{
  "num_hidden_layers": 11,
  "hidden_size": 320,
  "num_attention_heads": 5,
  "num_key_value_heads": 5,
  "head_dim": 64,
  "intermediate_size": 832,
  "vocab_size": 8192,
  "hidden_act": "geglu",
  "norm": "rmsnorm",
  "norm_place": "peri",
  "norm_eps": 1e-06,
  "positions": "rope",
  "rope_theta": 9500.0,
  "rope_fraction": 1.0,
  "qk_norm": false,
  "attn_scale": 0.125,
  "bias": "none",
  "tie_word_embeddings": true,
  "parallel_block": false,
  "extras": ["capped logits"],
  "init": "uniform",
  "init_std_qkv": 0.028,
  "init_std_o": 0.00597,
  "init_std_up": 0.028,
  "init_std_down": 0.00371,
  "optimizer": "muon",
  "learning_rate": 0.0122,
  "lr_mult_down": 3.0,
  "beta1": 0.95,
  "lr_head": 0.0114,
  "max_grad_norm": 1.0,
  "warmup_steps": 200,
  "schedule": "wsd",
  "decay_fraction": 0.72,
  "decay_shape": "pow",
  "final_lr_fraction": 0.0,
  "batch_tokens": 65536,
  "max_seq_len": 256,
  "doc_mask": true,
  "train_tokens": 315300000,
  "max_steps": 4812,
  "dataset": "wikipedia_en"
}
MLP neurons of a small language model. Each row is named by its layer, matrix (down: output weights) and neuron, and shows model dimensions 80-143. Each number is 128 + 24 x the weight over its row's rms, rounded and kept within 0 to 255. A neuron's up and down rows have the sign that makes its largest values positive.
After each neuron's rows, "fires before" lists the tokens most often just after its 100 highest values on Wikipedia text that the model never trained on. A number after a token or word is its count.

L5.down183 [152 161  86 126 121 153 146 163 126 114 151 129 134 152 103 106 160 130 120 129 101  93 123 114 157 135 138 124 134 134 121 102 120 129 151 140 145  98 124 107 115 131 109 143 186 155 141 100 149 137 117 151 131 141 167 120 155 135 128 134 100  68 156 108]
fires before: " |" 32, "%" 30, " |\n" 13, " million" 5

L5.down539 [138 179  82 161 136 122 109 119 136 124 129 148 139 144 135 143 120 167 113 170 132 115 135 153 127 137 102 118 126 188 155  98 144 124 106 134 148  73 121 113 157 125 158  88 164 132 121 100  97 180 142 127 131 106 105 171 143  90  90 118  99 148 121 113]
fires before: "\n" 32, " and" 18, " of" 14, "," 7, " (" 5

L8.down439 [123 152 139 139 132 122 127 143 140 146 155 171  92 106 122 124 102 165 139 149 121 123 140  91 122 117 124  79 161 176  95 124 135 138 103 152 158 151 117 169 183 129 176 102 118 135 145 120 154 155  81 135 194 106 118 109  81 159 164 119 143 143 112 113]
fires before: "–" 37, " " 12, " round" 7, " –" 7, " place" 6, " the" 4

L3.down50 [148 154  81 109 128 161 105 140 152 115 126 128 149 149 132 131 120 129 121 125 135 156 120  98 135 134 128 100 133 159  99 116 161 123 126 128 149  91  97 144  72 139 129 193 102 137 111 153 140 109 122 116 112 107 129 121  84 137 126 106 135 104  74 156]
fires before: " |" 35, "\n" 12, " |\n" 8, "°E" 6, "°N" 5, " " 5

L8.down664 [119 138 126 128 165 153 140 107 108 148 144 153 170 184  72 144 128 161 123 156 104 126 160 149 114 119 142 144 117 152 150 112 112 145 129 138 147  71 119 139 169 126 123 136 141 151 130  93 144 169  90 126 101 153 143 125  95  95  55 149 138 109 108 119]
fires before: " |" 17, " |\n" 16, "|" 5, "ly" 5, " by" 4, " f" 4

L3.down517 [126 106 149 135 123  77 144 134 121  91 111 127 119 100 134 176 109 112 116 138 108 114 133 155  82  97 150 135 123 129 117 104 150 108 158 134  90 150 153 104 120 138 120 127 146 127 134 106 124  98 104 128 116 136 129 149 140 146 165 101 174 127 170 146]
fires before: " |" 61, "," 8, "." 4, " (" 4, "-" 4

L8.down204 [146 145 142 107  60 186 146 147 109 114 134 152 160 168 166 144 112 128 149  96 116 156 125 151 149 126  97  95  94 137 105 159 141 139 156 154 124 137 153 139 128 161 116 137 144 115 102 124 150 126 119 132 145 129 119 170 120  86  78 137 130 180  80 139]
fires before: "'s" 27, "\n" 10, " and" 7, " –" 6, "’s" 4

L5.down744 [ 96 131 150 153 132 159 128 171 155 100 152 157  97 134 152  93 143 113 144 150 147 123 125 171 138 113 156 179 137 196 123 159 132 162 157 107 173 123 132  89 148 136 114 111 167 168 108 145 128 130 151 147 157  68 178 121 144 110 116 168 136 138 100 118]
fires before: "," 25, "." 25, " |" 9, " million" 4

L3.down375 [136 149 118 139 152 112 110 133 153  97 123 137 106  76 146 145 143  93 124 131 120 126 154 122 132  96  95  91 125 161 125 137 120 124 196 136 150 134 168 119 139 155 160 133 160 102 131 121 166 118  99 141  97 106 108 135 131 162 149 142 140 132 169 154]
fires before: " |" 40, "," 22, "." 6

L2.down611 [148  84 107  63 132  89  94 118 122 134 135 104 108 143 151 113 119  96 118 169 165 109 102  84 139  96 148  69 140 146 101 137 138 139 131 132 113 102 126 154  95 143 170 122 150 143 132 108 143 124 153  92 105 151 131 107 156 194 122  94 108 102  90 140]
fires before: " |" 25, " |\n" 8, "ass" 5, " were" 5, "umed" 5, "embly" 5

L3.down222 [107 164 124 108 131 134  95 107 132  94  93 126 118  92 103 132  82 110 112 123 106 122 130 140 109 114 148 123 101 107 101 104 134 182 123 108  91  78  81 128  98 115 117 158 154 148 148 101 139 119 163 138 133 141 119 159 131 146 142  88 135  87  97 129]
fires before: "%" 31, " |" 17, " |\n" 15, ")" 9, " m" 5

L3.down705 [115 135 127 118 108 137 151 118 147 144 164 123 111 128 108 111 126 134 162 160 118 149 133 165 130 165 133 153 158 127 107  91 106 117 104 143 164 131 102 132 136 120 142 111 129 119 124  99 133 161 141 126 133 156 128 123 121 153 127 129  92 133 151 101]
fires before: " |" 41, " |\n" 18, " were" 5, " of" 4

L2.down576 [126 131 161 147 108 122 126 117 106 128 118  99 101 167 144  88  94 143 103 153 161  99 107 121 141  94 123 106  96 144 138 119 181 108 122 104 116 102 121 133 136 114 146 136 144 149  96 122 154 119 149 134 145  99 119 144 160 125 171 119 163 141 145 111]
fires before: " " 79

L3.down574 [112  94 138 115 179 112 103  59 169 107  89 129 121  87 122 142 143 120 106 150 101 135 155  86 119 127 118 132 106 135  87 105 119  75 129 150 167 112 115 157 186 149 124 125 114  81 122 115 118 119  97 126 101 158 105 157 131 137 154 158 151 133 166 152]
fires before: ":" 23, " |" 18, ";" 5, "," 5, " was" 5

L5.down507 [134 110 147 127 165  91  69  88 132 139 150 118 116 168 121  77 100 130 136 122 121 140 124 116  99 138 125 102  82 145 134 116 137 114 116 126  82 150 121 146 117 123 105 110  98 128 132  91 133 119 121 151 181 116 129 125 194 144 135 113 137 128 150 142]
fires before: " " 92

L2.down327 [146  87 115 133 101  98 103 131 131 115 137 142 109 117  88 129 152 104 135 129 143 138 153 133 134 150 162 109 112 201 124 157 129 118 129 130 100 137 115 159 112 129  85 133 164 156 114 116 141 135 119 141 162 126 130 137 158 136 131  95 109  88 152  92]
fires before: " " 36, " the" 14, " addition" 5, " May" 4

L3.down258 [140 156 121 135 102  98 124 107  84 116 195 163 150 119 149 146 105 121 111 134  65 130 150 137 157 123 157  80 138 171 129 132 165  83 125 125 119 113 129 145 168 120 104 131 116 141 121  91 155 148 105 167 137 144 114 123 137 107 136 138 129 124 119 153]
fires before: "," 24, ")," 12, ").\n" 9, " –" 8, "–" 7, "\n" 6